MLP neurons of a small language model. Each row is named by its layer, matrix (down: output weights) and neuron, and shows model dimensions 144-207. Each number is 128 + 32 x the weight over its row's rms, rounded and kept within 0 to 255. A neuron's up and down rows have the sign that makes its largest values positive.
After each neuron's rows, "fires before" lists the tokens most often just after its 100 highest values on Wikipedia text that the model never trained on. A number after a token or word is its count.

L5.down719 [120 128  73 171 148 131 126 121 146 124  91 122 181 135 133 154  97 181 142 126 137 117 120 110 129 104 140 117 115 137 131 181 107 113 148 160 138 166 179 121 120 147 125 130 210 139 112 121 115 110 124 125 185 171 117 135 119 129 123 168 170  65 131 132]
fires before: " The" 23, " This" 11, " In" 8, " It" 7, " His" 5, " He" 5

L6.down265 [100 128 110 118  77 174 131 103 145 186  72 112 123  95 134 155 119 125 132 170 158 125 123 135 161  52 150 132 182 113 137 115  43 151 154  87 174 155 126 118 146 136 164 139 143 184  83 147 138 121 121 147 127 178 135 124 120 136 197 125 123 122 124 114]
fires before: "." 47, "0" 8, "1" 5, " " 4

L6.down707 [113  81  87 128 174 127 106 128 136  74 142 141 125 128 153 129 104 115 105 108 105 153 120  99 171 129  74 126 137 139 151 109 111 157  82 154 112 142 116 103 184 146 133 167 120 107  45 111 107 112 144 133  90 155  99 128 126 145  94 119 177 128 139 129]
fires before: "9" 11, "8" 10, "2" 9, "6" 9, "0" 8, "7" 8

L7.down213 [110 141  89 121 148 132 116  71 158 128 149  82 129 146  74  65 155 130 153 155  97 111 132 119 128 150 120 103  87  80 119 145 100 113 115 117 121 163 104 181 128 133 165 192  95 158 156 108 188 157 164  81 143  94 165  99 125 177 153 170 155 116 121 128]
fires before: " " 60

L3.down1316 [171 151 109 141 128  99 110 124  88 148 116 189 111 213  74 124 129 114 122 142 135 158 142  83 150 190  86 144  96 148 171 139 153 179 166 126 150 140 119 144 126 121 208 150 112 107  86 168  98 179  91 165 138  44 154  96 125 101 126 112 197  85 144 112]
fires before: "," 52, " the" 6

L7.down435 [128 100 122 171 189 133 109 137 179 183 114  84 146 108 121  64 139 152  81 142 136 105 102 128 107 107  87 177 115  76 141 152 102 122  62 101 162 115 124 131 105 156 174 127 154  75 153 117 100 219 162 187 147 174  79 215 102 111 185  77 149 117  43  76]
fires before: " " 27, "-" 15, " The" 6, " It" 5, "|" 5

L7.down1120 [156 100 140 130 127 123 167 109  98  80 127 182 132 166 110 148 139 113 187 159 115 159 131 150 124 151  99 146 133 135 139 137 139 138 124 124 135 123 146  94 128 140 167 103  82 206 155 122 174 147 124  92 145 113 113 105 148 176 142  98  86 112 153 129]
fires before: "|" 74, " " 11

L10.down1207 [116  48 141 177  59 132 137 109 172  81 108 151 114 100 155 173 156 141 111 132 185  71 150 148 158  44 112 118 123 138 160 139 106 115 156 115 108 125 167 124 134 197 146 115  95 118  98 179 116 153 151 104 105 115  97 151 101 168 113  89 104 119 106 110]
fires before: " |" 36, "–" 25, " to" 4, "," 4

L5.down465 [ 96 195 116  88 115 129 133 110 158 129 226  59 173  77 147 179 128  67 122 115 135 116  88 137 142 116 119 125 147 161 129 133 105 104 154 110 103 101 134 120  97 124 132 103 101 151 128 115 132 106 197  95 135 153 127 132 112 170 129  64 156  98  59 102]
fires before: "0" 22, "3" 11, "2" 11, "1" 9, "8" 7

L6.down891 [194 149 124 135  89 123 113 135 109  91 126 114 156 195 157 141  90 167 113  99 128 125 132 143 138 158 113 144 127 121 200  98 102 131 108 107 149  86 113  67  89 139 156 125  95 167 136 150  85  93 161 130  95  84  99 101  89 124 121 145 149  50 144 128]
fires before: "2" 23, "3" 14, "6" 11, "1" 6, "5" 5, "7" 5

L7.down1004 [162 133 141 101 115 139 125 124 172 135 144 161 158 123 130 154 160 172 144 166 164 119 180  88 106 102 164 154 114  96 151 137 131 138 124 149 151 130 123 122 162 113  96 115 154 144 127 145  99 163 138  61 161 158 134 165  71 138  91  82 109 160 134 159]
fires before: " and" 33, "," 25

L10.down332 [ 85 127 125 118 154  89 154 162 114 121 126  86 158 111 109 155 156 150 117 111 140 154 186 146 146 127 159 117 106 137 204 147 104 152 165 159 150 165 154  87 150 180 148 154 128 119 133 166 143  99  91 143  72 120 109  93 139 152 165 109  98 123 125 126]
fires before: " (" 20, ")" 18, " |" 13, ";" 7, "\n" 7, " |\n" 5

L7.down71 [103 119 138  74 158 140 169  72 175 105 125 160 146 131 114 127 115  93 160  89 206 123 156 115  92 164 111 100 106 185 112 140 136 100 137 137 119 125 146 130  82 170 147 136 140 111 114  52 118 129 159  92 207 120 109 163 164  85 162 112 128 130 159  98]
fires before: "7" 37, "6" 25, "8" 11, "5" 10, "4" 6, "201" 5

L10.down580 [ 98 152 102 114 105 113 139 192 123 196 156 130 144  98 159 165 153 178 167 153 108 140 111 159  81 111 123 137 127 158  94 147  47  69 159 131  98 154 162 119 152 113  84  86 152 147 152 143 180 134 198 117 147 115 100 106 152 119 117 106 134 108 134 132]
fires before: " of" 30, " in" 15, " that" 6, " from" 4, " who" 4

L6.down1286 [222 161 204 113 113 163 121 114  96 117 122 144 144 128 135 111 127 121 189 163 186 115 122 118  94 118 101 142  88  68 131 149 152 185 140 133  54 135  84 158 145 170 103 135  63 163 156 104 100 152 116 103 142 102 136  37 206 131 146 143 112 152 190 126]
fires before: "3" 22, "4" 17, " /" 7, "24" 5, "8" 4, "7" 4

L10.down1204 [113 110  95 149  66 141 115  97 127 116 115  95 108 127 131 112  82 126 104 101  85  81 124 128 133 167 112 161  76 106 183 130 135 119  91 128 135 124 192 135 114 129 169 112 160 178 109 139 167 120 121 155 174 196 152  83 149 111 165 102 144 120 117 167]
fires before: " of" 42, " to" 6, " for" 6, "," 5

L10.down1075 [109 139 128 177 182 140  33 177 117 156 153 156 167  81 109 114 157 128 126 118 121 187 102 109 143 122 164  83 136 133 120  94 137 127 186 123 138  88 142 133 119 103  76 150 109 141 102 171  80 107 192 151 108 119 104 135  82 129 117 185 102 151 209 181]
fires before: "0" 33, "1" 15, "]" 6, "2" 6

L7.down854 [182 105  83 116 147 127 103 166 120 205 131 161 130 122 110 152  95 183 158  88 121 176  52 120 130 111 135 103  90  88 118 140 109 130 156 136 173 173 156 151 118  98 127 147 181 182 122 100  93 120  90 140 129  88 118  99 143 137 115 139 174 165 132 148]
fires before: "," 36, " to" 9, " he" 6, "." 5

L7.down1240 [148 124 139 127  88 124 128 126 134 180  97 134 148 136 162 151 146 104 129 134 175 180  88 151 146 158 181 130 211 110 193 123 120 107 134 113  92  85 143  85 114 169 155 108 137 133 158 152 189 175 161 121 140 131 126 151  74 149  86 113 143 161  95 133]
fires before: "1" 33, "0" 16, "2" 10, "21" 5, "4" 5

L5.down1027 [ 53  99 163  86 137 135 149 117 176 156 131 143 117 123  96 122 102 138 135 124 134 162 133  95 112 158 105 140  87 134 169 122 124 127  91 139 204 114 126 144 156  92 145 110 126  55  95 123 130 182 141 166 135 127 119 152 124 111 119 162 103 103 109 103]
fires before: "0" 15, "1" 15, "2" 13, "4" 13, "5" 12, "7" 8

L10.down623 [146  45 166 162 134 160 142 131 165 153 142 142 131  95 166 154  59 130 162 173 131 135 135 103 153 107 149  82 138 180 141 174 166  66 140 149 105 142 130 164 152  68  93 185 119 119 101 109  96 111  65  69 177 138  64 157 137 157 118 159  99 115 105  92]
fires before: "." 48, ";" 8, ".\n\n" 6, "," 4, ".\n" 4

L6.down248 [147 111 135 112 187 105 180 102 160 131 125 134 160  78 137 157 122 156 120 154 128 123 190 108 116  88 107 136 103 136 111 153 106  95 151 149 133 190 116 127  85 114 140  97 163 154 131 108 147  44 107 171 128  70 155 106 127 182 143 109 117  98 115 141]
fires before: " |" 23, " m" 12, " place" 10, " |\n" 6, " third" 4

L5.down1278 [139 105  88 129 102 202 156 129 125 113 139 142 174  83 169 117 167 101 149 148 138  93 113  83 178 105  83 206  69 143 141 177 131 104 110 128 119  71  91 157 143  92 180 143  55 142  84 155 139 114  76 166 122 184 114 117 168 151 156  85 135  91 122 175]
fires before: "0" 32, "2" 11, "1" 11, "5" 9, "4" 9, "7" 9

L5.down712 [145  98  87 133 105  83 166 152 108  99 110 145 196 118 107  93  89 125 114 126 109 149 144 103 136  55 107  99 136 156 105 177  54 106 130 158 160 189 114 168 121  97  24 117 130  89 175  92 134 142 132 139  65 128 114 167 148 159 100 142 110 146  75 174]
fires before: " |" 37, "," 14, " |\n" 9, " Rochdale" 4, " " 4

L5.down763 [ 91  57 124 188 133 133 180 120 163 154  99 103  75 173 143 135  91 122 141 114 107 116 101 185 200 118 149 104 132 142 171 157 128 154 142 113 131 167  93  92 119 145 212 128 179 159 105 128 114 101  89 123 123 137  90 124 192 165 149 165 142 189 140 145]
fires before: " |" 48, ";" 14

L7.down152 [104 154 179 138 138  89  87 123 123 138 116 156 122 125 141  63 112  77  91 143 139 116  94 147 117 129 172 132  95 121 117 127 172 170  99 157  89 176 171  92 103 111 154 116 113  77 149 147 131  92 135 176 126 166 158 109 134 112 106 127 118 150 141 160]
fires before: "," 21, " City" 10, " |\n" 8, ":" 7, " |" 5, ")" 4

L5.down266 [196 155 127 107 125 129 148 109 135 110  55  79  83 189 138 104 134 162  78 143 147 127 126  74 157 142 122  78 114 103 109 202 139  98  89 111 165  81 109 112 119 137 125 110 160 136 146 120 174 178  79  64 123 179 157 109  90 192 101 175 122 104 145 142]
fires before: " " 34, "198" 9, "185" 7, "189" 5, "183" 4, "186" 4

L3.down854 [ 97  97 130 122 113  90 108 102 131  88 154 167 125 175 156  88  96 132  83 135 136 140 173 132 159 134 144 118  67 131 115 137  78  67 135 102 136 144 140  87 161 154 101 193 133 125 121 177 111  94 124  75  78 120 125 136 141 132 102  81 137 115 104 136]
fires before: "2" 18, "0" 14, "1" 13, "5" 11, "9" 11, "8" 9

L10.down1302 [109 166 143 158 118 156 141 100 131 153 114 170 113 145 108 136 154 160  54 153 114 146 180 112  82 155 113 112 171 141 126 124 139 111 102 143 163 147 125  93 146 141 204 116  83 116 164  93 143 176 159 139 102 175 131 171 100 117 133 123 155 176 130  80]
fires before: "|" 63, " " 10, " for" 4

L5.down293 [155 116  51 112 188 140 100 125  75 162 154 121  86 138 114 163 186 119 143 149 124 139 146  91 128 156 152 113 109 155 125 103 153 119 145 120 207  92 128  93  99 134 111 124 165 141 100 111 133 141  73 112 109  87 131 126  96  88 148 105 129 158 218 121]
fires before: " |" 39, "." 13, ";" 10, ":" 9, "–" 7

L7.down1202 [128  51 100 148 119 162 119 135  92 139 153  68 138 186 142 164 122  70 134 114 175 112 141 130 143 172 141 128 136 154 138 150 106 125 124 131 146  36 142 140  92  92 160 166  82 118 131 100 161  97 176 129 163 115 104 166 119 109 113 133 146 113 134  82]
fires before: "6" 41, "7" 36, "5" 10, "8" 6

L5.down887 [102 172 135 181 168 115 137 168 143 184 112  93 127 100 144 105 115 121 131 132 104 118 101  98 167 123 174 179 156 124  81  44  52 124 122 151  97 135 135  77 107 161 136 121  77 176 158 114  76 158 143 151 143 144  88 143 106 172 172 178 102 188  97 134]
fires before: "." 37, " |" 14, " of" 12, " " 9, ".;" 4

L5.down880 [174 122  96 177 107 181 125 125  62 128 116  82  75 141 130 121 105  89 100  98  99 190 140 117 119 190  92 101 159 149 137 110  88 100 120 137 121 132 194 124 137 148 120 135 161 199 147 120 152  90 126 161 117 134 145 146 150 156  93 123 122 144 186 135]
fires before: " |\n" 34, "." 24, " |" 21, "\n" 15

L10.down1253 [183 105 105 161  99 150  99 198  78 134 125  64 167 135 117 114 141 134  95 112 105 158 116 164 161 129 130 128 141 129 165 136 112  59 148 115 159 116 146 179 105 133  98 109 125 144 191 136 145  84 143 104 153 151 136  85 105 128 129 175 176 129  99  98]
fires before: "2" 21, " " 21, "3" 14, "1" 13, "4" 7

L5.down1263 [173 105 120 189 145 103 144 118 131 117 132 168 152 158  93 164  99 131 122 196 115  89 122 137 166  82 163  81 162 192  94 144 139  93 158 136 146 168 100 150 154 150 155 177  94 181  62 161 102 124  94 104 100  44  91 116  85  88 153 134 171 152 145 138]
fires before: "," 49, "." 8, " and" 5, ".\n\n" 4

L5.down920 [113 186  87 165 155 104 155 126 131 155 123 137 117  86  74 102 120 183 143 105  90 151 110 109 112 138 121  78 160 104 141 128 126 135 140 150 132 133 126 117 106 134 155 137 152 122 151 139  93  99 105 109 112 120 142  96 149 165 154 120 121  85 136 120]
fires before: " |" 44, " |\n" 5, "." 5, ";" 4, "+" 4

L10.down613 [ 98 123 162 123 142 104 135 112 180 102 159 171 169  80 182  94  93 124 149 115 141 144 117 120 109  97  75 159 132 120 116 124 157 134 152 140 169  99 170  99 146 119  76 139 110 165 152 167 137 145 124  55 130 146 141 172 106 147 113 156 175 103 138 128]
fires before: "," 49, " of" 14, " " 11, " in" 5

L10.down596 [ 80 121 113  71 126 141  96 161 132 147 141 139 110 157  95 135  53 142 152 164  62  69 105 143  55  18  88 120 123 146 185 123  81 145 158 141 186 138 103 130 140  99 147 110 131  75 127 121 124 152 131 101 115 169 145 122 175 115 125 155 136 204 106 150]
fires before: "199" 11, "201" 11, "198" 11, "197" 9, "202" 8, "200" 7

L7.down143 [163 130  99  75 156  99  99 141 173 153 163 113  86 177 117 138  66 225 134  96  98 143 110 152 147  99 135  49 158 157 145 173 157 119 155 133 103 161 133 162  44 111 123 153 138 161  87 190 126 152 155 143 113 174 149 109 160  85 100  97  86 161 120 143]
fires before: " that" 34, " the" 19, " \"" 7, " in" 4, " to" 4

L10.down777 [176 108 170  92 125 138 111  90 159 132 129 143 125 160 134 110 156 163  89 156 158 138  90 115 138 124 121 104 136  92 119 120 137  86 125 133 123  83  95 116  97  99 127 141 106 175 115  78 165 145 120 134 166 126 152 117 139 172 157 100  87  80 171 135]
fires before: " " 69

L10.down541 [161 177  67 104 170 150 121 158 146 159 112 149  93 138  98  71 138  66 125 122 134 104 102 168 129 129  89 119 116 154 161 206 136  85  97 102 117  94 100 194  88 115 108 102 126 135  94 120 107 100 156  62 131 125 200 156 152 167 145 115 101 179 164  99]
fires before: " " 31, " the" 15, " of" 8, "00" 4

L6.down336 [111  96 185  87  94 121 159 149 109 112 131 111 133 107 143 136 134 103 170 161 138 148 124 150 138 154 189 136 164 146 148  88 121 125 164 107 103 141 102 120 117 101 146 115 119 125 111 101 131 200 170 146 108 167 108 168 162 137 127 106 157 112 127 171]
fires before: " |" 48, " |\n" 9, " " 8

L7.down1016 [ 93 178 133 107 150  95 128 167  63 111  68 134 112  99 174  84 114 139 112 122 121 159  93 129 152  95 164 148 110 117 103 120 195 136 145 156 140 115 128 129 144 125 118 129 131 124 119 143 188 144 101 152 117 108 140  92  88 147 145 168 104 121 161  87]
fires before: " |" 26, "." 21, "," 5, " " 5, " chart" 4

L7.down349 [ 89 173 166  68 159 148 136 147 120 132 140 122 101 169 177 114 170 145 133 103 116  82 144 165 120 145 118  97 149 152  47 168  62 152 150 152 113 148 161 118 142 119 134 107 131 129 107 157 104 125 160  98 158  99 172 156 133 196 146 140 124 123 164 143]
fires before: " as" 35, " of" 18, " the" 6, " |" 4, ";" 4

L6.down1046 [150 143  55 111 169 145 128 169 138 158 113 117 100 170 119 139 173 127 111  58 187 128 151 162 127 142 176 104 140 131 116 170 147 131 149 135 118 121 109 142 114 143 118 168 102 126 109  97 160 138 164 154 132 111 143 157  97 121 100  95  91 137 164 109]
fires before: " that" 32, " the" 17, " it" 6, " in" 4

L7.down1198 [159 115 154  84 141  68  62 126 164 151 113 103 110 129 186 105 131 111 145 147 164 140  59 148 160 117 118  83  67 144  99  95  76 152 122 130 151 175 102 129 133 118  63 169 118 140 225 155 109 147 106 103 165 101 117 129 149 131 148 134 111 130 103 193]
fires before: "5" 26, "4" 19, "11" 5, "3" 4, "15" 4

L5.down1001 [138 159 129 147 166 117 164  62 123 136 173 162  70 145 153 137 160 144 134  78  90 184 185 148 140 112  87 132 132 117 127 142 108 127 105 145 155 140 155 150 132 132 126  83 115 173 136 117 119  84 143 132 100 140 227 138 146 134 126 127 151 151 199 147]
fires before: " |" 44, " |\n" 5, " m" 4

L6.down234 [ 86 138 165  57 158 110 166 122 149 147 127  98 109 174 184  86 150 160 137  99 155 185 137 148 172 180 120 127 130  77 121  65 180 124 147  98 186 164 123 114  86 183  88  91 145 154 164 208  69 113 156 133  97 105 155 175  93 133 131 144  94 122 105 172]
fires before: " |" 25, " |\n" 14, ";" 8, "," 4, "th" 4, " against" 4

L6.down945 [118 152 126 117 133 144 121  78 118 137 111 122 149 128 112  97 155 113 175 174 110 118  95 110 164 160 124 107 129 144  51 109  36 144 101 109 125 103  80  68 116 115 109 119 133  85 150 145 169 125 122 112 106 137  93 103  96 128 156 114 143 136 151 144]
fires before: "4" 38, "3" 20, ":" 16, "5" 11

L6.down1000 [213 117 103 144 191 158 159 131 101 135  83 162 108 155 125 145 196 141 112 157 104 145 151 121 124 117  78 139 107 159 114 136 123  93 179 110 124 113 116  93 130 121 101  93 177 101  72 199 135 113  61 119 164 110 145  96 122  84 131 117 101  36 149  54]
fires before: " |" 46, "," 17, "–" 16, ":" 4

L7.down630 [150 132 134 114 145 166 102 131 130 172 136 122 139 142 159 139 138 163 167 148 176 120 122  88 168 118 164 105  92 105 115  88 124  88 138 117  96  62  27 156 115 147 101 125 108 139 136  72 116 143 128 125  99 110 123 162 172 109 161 112 110 112 104 117]
fires before: " " 61, "5" 4

L5.down784 [141 119 110 106  62 104 188 189 108 112 170 107 163 133 108 142 117 138 123 137 114  97  93  90 145 153 125  82 160 159  79 123 131 101 127 132  97 128 119 107 132 159 112 165 130 207 116 125 136 129  82 132  83  64 153 128 171 126 143  56 150 131 150  32]
fires before: " |\n" 35, "\n" 16, "," 9, " |" 7, "-" 6

L10.down1149 [ 57 103  66  93 125 156  93 148  85 156 121 153 144 125 123 109 124 167 125 193 136 140 120 104 169 140 150 210 126 148 134 112 152 171 160 149 166 142 112 163 108 114 107 126 149  71 149 212 105 139 107 144  96 147 152 126  89  93 168 152 119 160 115 122]
fires before: " |" 31, " (" 20, " " 8, " |\n" 8

L7.down563 [158  93 145 187 140 120 119 165 123 152 123 121 118 135 139 133 169 181 125 118 131 150 125  74 111 115 138 156  99 143 100 133  71 190 122 156 126  59 142 131 136 146  90 123 128 132 116 132 125 167 178 152 182 219 117 112  97 132  83  12 130 146 128 136]
fires before: "," 39, " and" 22

L6.down1204 [147 126  79 148  88 147 136 148 140 106 169 164 138 143 172 106  76 128 127  87 151 123 148 207 164 100 147 115 240 116 112 131 118 120 174 105 160 137  90 101 137 162 135 115 126 132 129  93 114 161 133 165 102 168  78 165 152 135 168 157 126 123 117 132]
fires before: " |" 20, ";" 18, "1" 8, "0" 8, "+" 7, " |\n" 6

L7.down485 [ 85 146  97 197 106 149 117 158 121 164 154 146 101 143  70  96 112 133 190  73  75 167 160 159 113 145 139 171 121 130 107 141 114  97 149 138 109 146 152  98 184 125 177 110 144 162 179  69 115 105 189 140 150 162 118 173 155 119 134 145 121 215 123  92]
fires before: "-" 85, " " 8

L10.down1122 [ 90 118 170  84 126 152 158  84 152 134  74  82 103  91  62 150  59 164 127 101 108 117 111 116 166 161  92 126 171 152 155 126 181 193 147 105 162 106 136 108 100  89 171 123 158 111 147 139 136 112 101 165 104 145 188 147 187  88 150 144 122 129 170 145]
fires before: " |" 55, "." 12, "–" 5

L7.down398 [122 151  84 140 125 100  86 142 143 177 113  88  98 126 153 100 157 137 160  82 168 100  82  99 143 116 132 150 117  90 115 179 117  92 140  82  83 105 151 134  67 158 189 163  88 104 125 131  87 137 191 160 171  89 206 138 163  68  95 110  82 146 128 102]
fires before: ":" 35, " to" 10, "|" 6, " the" 5

L10.down116 [132 172 113 144  77 110 172 109  77 140 145 144  84 142 123 114 179 154  82 164  74 130 123 180 114 113 112 124 133 182 149 100 106  69 148  97 118 113 129 163  86 145 152 134 192 186 118  59 173 165 128 126  95  81 166 121 153 119 113 103 160 105 116  80]
fires before: " |" 39, "7" 9, "8" 9

L10.down3 [123 136 123 107 104 169 154 146 206 109  87 132 107  94 114 173  92 148 159  78 126 128 159 115 163 109 105 163 142 112 104  81 166 163 122 178 167 105 149  90 173 162 166 142  98 149 193 192  99 117  58 120 130 156 148  71 187 182 139 144  83 125  98 126]
fires before: " |" 42, " as" 30, " " 13, "." 4

L7.down869 [104  88  52 156 116 130  83 143 159 135 116 141 104 170 130  89 135 130 127 151 183 136 139 125 146  65 132 159 173 129 144 130 162 168 152  41 104 122  62 155 105 135 112 111  75 112 120 159 115 102  95 120 106 185 121  93 141 155 155 134 113 119 124 169]
fires before: "," 23, " |" 18, "\n" 16, " " 9, ";" 9, " |\n" 4

L5.down1299 [154 124 122  96 147 143 116 121  95  77 125  71 141 107  91 144 103 189 181 175 172 127 153  41 123  96 105 165 110 202 118 160 109 122 137 142 132 131  72 167 115 164 105  98 127  89 171 163 120  70 150 140  82 149 187 162 141 125 129  80 209  77 124 165]
fires before: "000" 14, "5" 13, "8" 7, "0" 6, "7" 5, "9" 5

L6.down296 [ 94 122 174  41 127 138 109 138 145  75  83 174  66 126 120 110 101 110 124 136  72 144  80 141 150 173 154 134  90  97 132 103 106  90 115 129 108 144 138 121 126 133 107 147  80  80  89 128 183 122 160  71 148  81 109  64 138 173 109 155 178 102 143  94]
fires before: "," 47, " " 19, "–" 5

L6.down417 [ 87 129 166  76 112 118  95 107 119 153  91 153  87 128  93  99  73 162  91 139 192  81 125 129 156 174 125  63 157 182 128 119 154 138  87 131  87 145 119 100 117 124 116 139 119 151 114 163  80 137 140 119 143  69 104 160 149 130 141  95  97 122 158  98]
fires before: "9" 49, "8" 19, "7" 9, "202" 6

L5.down1244 [103 155  87 111  85  95 130 127  82 133 107 132  87 142  97 124 140 157 172 241 165 125 129 128 109 117 152 149 122 156  96 154 181 115 112  91 120 136 111 123 163 124 111 141 143 132 107  73 137 132  83 162 141 141 159 120 144 121 125 109 146 153 164 142]
fires before: " |" 33, "," 11, " |\n" 9, "^{(" 7, "3" 6, "–" 6

L7.down705 [ 92 128  67 136  80 106 117 129 138 184 151 131  97 150 105 174 174 136  60  74 127 129 112 151 128  92 144 148 151  99 158 117 166 130 186 108 140 185 101 154 138 115 119 152 168 120 166  78 151 120 134 162 149 166 132 148 148 133 129 187 165 163 108 123]
fires before: " as" 42, " to" 9, " for" 6, " that" 5, " the" 5, " with" 4

L6.down6 [107 123 141 168  89 166 186 190 105 136 114 166 125 142 117 170 123 145 102 112 126 179 168 122 109 170 141 161 105 125 178 203 161  74 184 104 130 201 149 163 155 177 161 151 107  85 124  98 107 143 185 117 152 111 107 159 185 150  87 133  81 104 136 126]
fires before: "-" 28, "|" 24, " the" 7, " " 5

L3.down1224 [ 67 129 113 129 104  90 116  87 133 100 122 105 163 211 121 140 132  98 119 124 142 121  84 106 101 160 132  71 111 183 119 104 110 156  77 146 181 143 172  47 113  96 116 117 123 142 114  86 120 150  96 128 191 176 107  67 122 139 158 108  94 130  69 110]
fires before: " as" 21, " for" 13, " to" 10, " in" 10, " with" 5, " by" 5

L10.down1109 [118 116  91 139  78 112 122 123 166 128 123 100  92 155 140 132 144 116 151 150 139 129 111  90 168 140 208 127 139 114 152 115  51 102 155 111  94  92 128 110  55 152 143 135 157  93 128 110 116 174 142 164 135  71 135 121 134  89 127 118  33 140 128 137]
fires before: "," 46, " the" 13, " he" 10, " " 7

L7.down13 [153 145 115  97 120  91 133 111 158 139  88 116  83  48 155 101 171 118  93 154 113 121 140 115 117  90 139  87 121 117 124 182  81  61  79 173 138 110 120 125 130 131 157 118 160 148  89 100 123 162 137 168 162 130  98 120 161 117 124 170 166 162 100 190]
fires before: " the" 48, " these" 6, " them" 4

L6.down1274 [161 121 224 135 127 165 155  71  96  92  89 181 162 150 129 113 122  83 142 133 161 152 107 133 163 102 155 168 109 116 127 181 155 191 182 131 107 136  96  77 122 128 128 107 110 118 119 136 119 138 111  88 116  63  80 131 159 144 171  94 147  89 150 167]
fires before: "4" 22, "3" 15, "1" 10, "5" 4

L5.down589 [114 151 113 145 139 160  92  35 118 114 120 163 145 124 130 129  51  90 121 150 123  45 107 182 102 167 130 121  87 134 119  92 154 115 146  98 130 122  81 144 126 134  95 104 120 109  73 184 159  88 103 123 143 139 109  85 159 129 165  94 116 104 128 117]
fires before: " of" 28, " to" 16, "," 7, " is" 6, " |" 6

L10.down551 [ 91 104 131 127  91 130 130 139  96 145 163 236 114 123 159 209 189 147 120 149 169 138 123 116 121  88 131 179 118  84 144 188  69 151 189 163 168 111 142 124 123 112  87 137 120 134 180 153 129 144 139  91 170 120  78 139 148 150 100 106 163 103 167 132]
fires before: "," 60, " in" 4, " of" 4

L7.down1296 [193  78 177 162 132 142 187 105  76 170 125 116 136 105 131 173 142 187 184 138  68  86 149 134 126 134 148  75  99 109  94 121 133 165 179 136 110  68 109 116 104 137 102 141 105 129 214  83  97  81 124 124 110 154 144  97 111 109  68 175 121  84  37 101]
fires before: "3" 24, "1" 23, "2" 21

L6.down710 [178 151 135 120 103 128 112 132 104  93 111 133 124  96  90 131  36 148 126 127 165 143 102  27 131  58 183 133 112 121 133  85 101 119 104  99  80 126 112 118 114  87 136 150 121 124 149 161 143 125 136 158  98 109 125 117 110 141 137 145  40 182 161 103]
fires before: " |" 23, "," 19, ":" 10, " and" 5

L6.down529 [131 108  98 161  70 124 183 143 138 109  88 152 107 101 124 102 175 129 122 104  90 123 181 185 110 129 133 113 117 118 133 170  95  76 158  97 102 135  83 120 128 154  94  87  66 169 106 144 120  89 117 129 126 119 132 118 198 141  57 102 147 116 172  96]
fires before: "6" 21, "2" 14, "7" 14, " |\n" 7, "rase" 4, " Independent" 4

L6.down605 [ 73 138 111 140 151 104 123 228 104  72 151 130 139  71 177  91  74 110 183 149  78 105  98 140 107 143 141  91 161 203 147 106  89  77 112 145 118 160 135 140 137 169 170 144 141 120 115  88 141 146  85  78  71 107 143 132 136 154 130  74 121 161 101 131]
fires before: "202" 12, "201" 12, " of" 9, " not" 7, "199" 6, " as" 4

L3.down294 [139 118  56 179 123 126  99 129 118 104 163 154  86 212  95  89  98 130 154 140 158 165  89  91  76 103  94 182  64 128 164 104 203 166 180 167 180 112 122 144 142  52 163 137 131  57 133 144  73  83 141 147 110  80 118 100 104 142  90 154 166 124 168 130]
fires before: "," 45, " to" 5, "." 4, " the" 4

L5.down1335 [142 141  87 123 196 118 107 141 117 106 104  54  59 102 194  90  98 169 150 127 147 139  76 147 119 144 127 130 137 164 100 154 116  94  75 102 118 132  96 165 144  96  87 133 122 140 146 124 135 156  94 116 139 123 117  88 128 128 137 107 160  80 136 155]
fires before: "." 22, " |" 20, "–" 5, "ence" 4, "," 4

L6.down838 [ 94  89 128 147 137  91  77 142 138 122 150 176 160 163  89 124 116 153  64 142 156 111 193 121 105  69 134 174 121 117 109  75 126 118 132  89 113 140 122  87 133 121 190 131 101 193 106 138 136 106 103 115  71 124 118 142 116 126 116 113 172  99  82 146]
fires before: "-" 37, "==" 9, "===" 7, "2" 6, "1" 5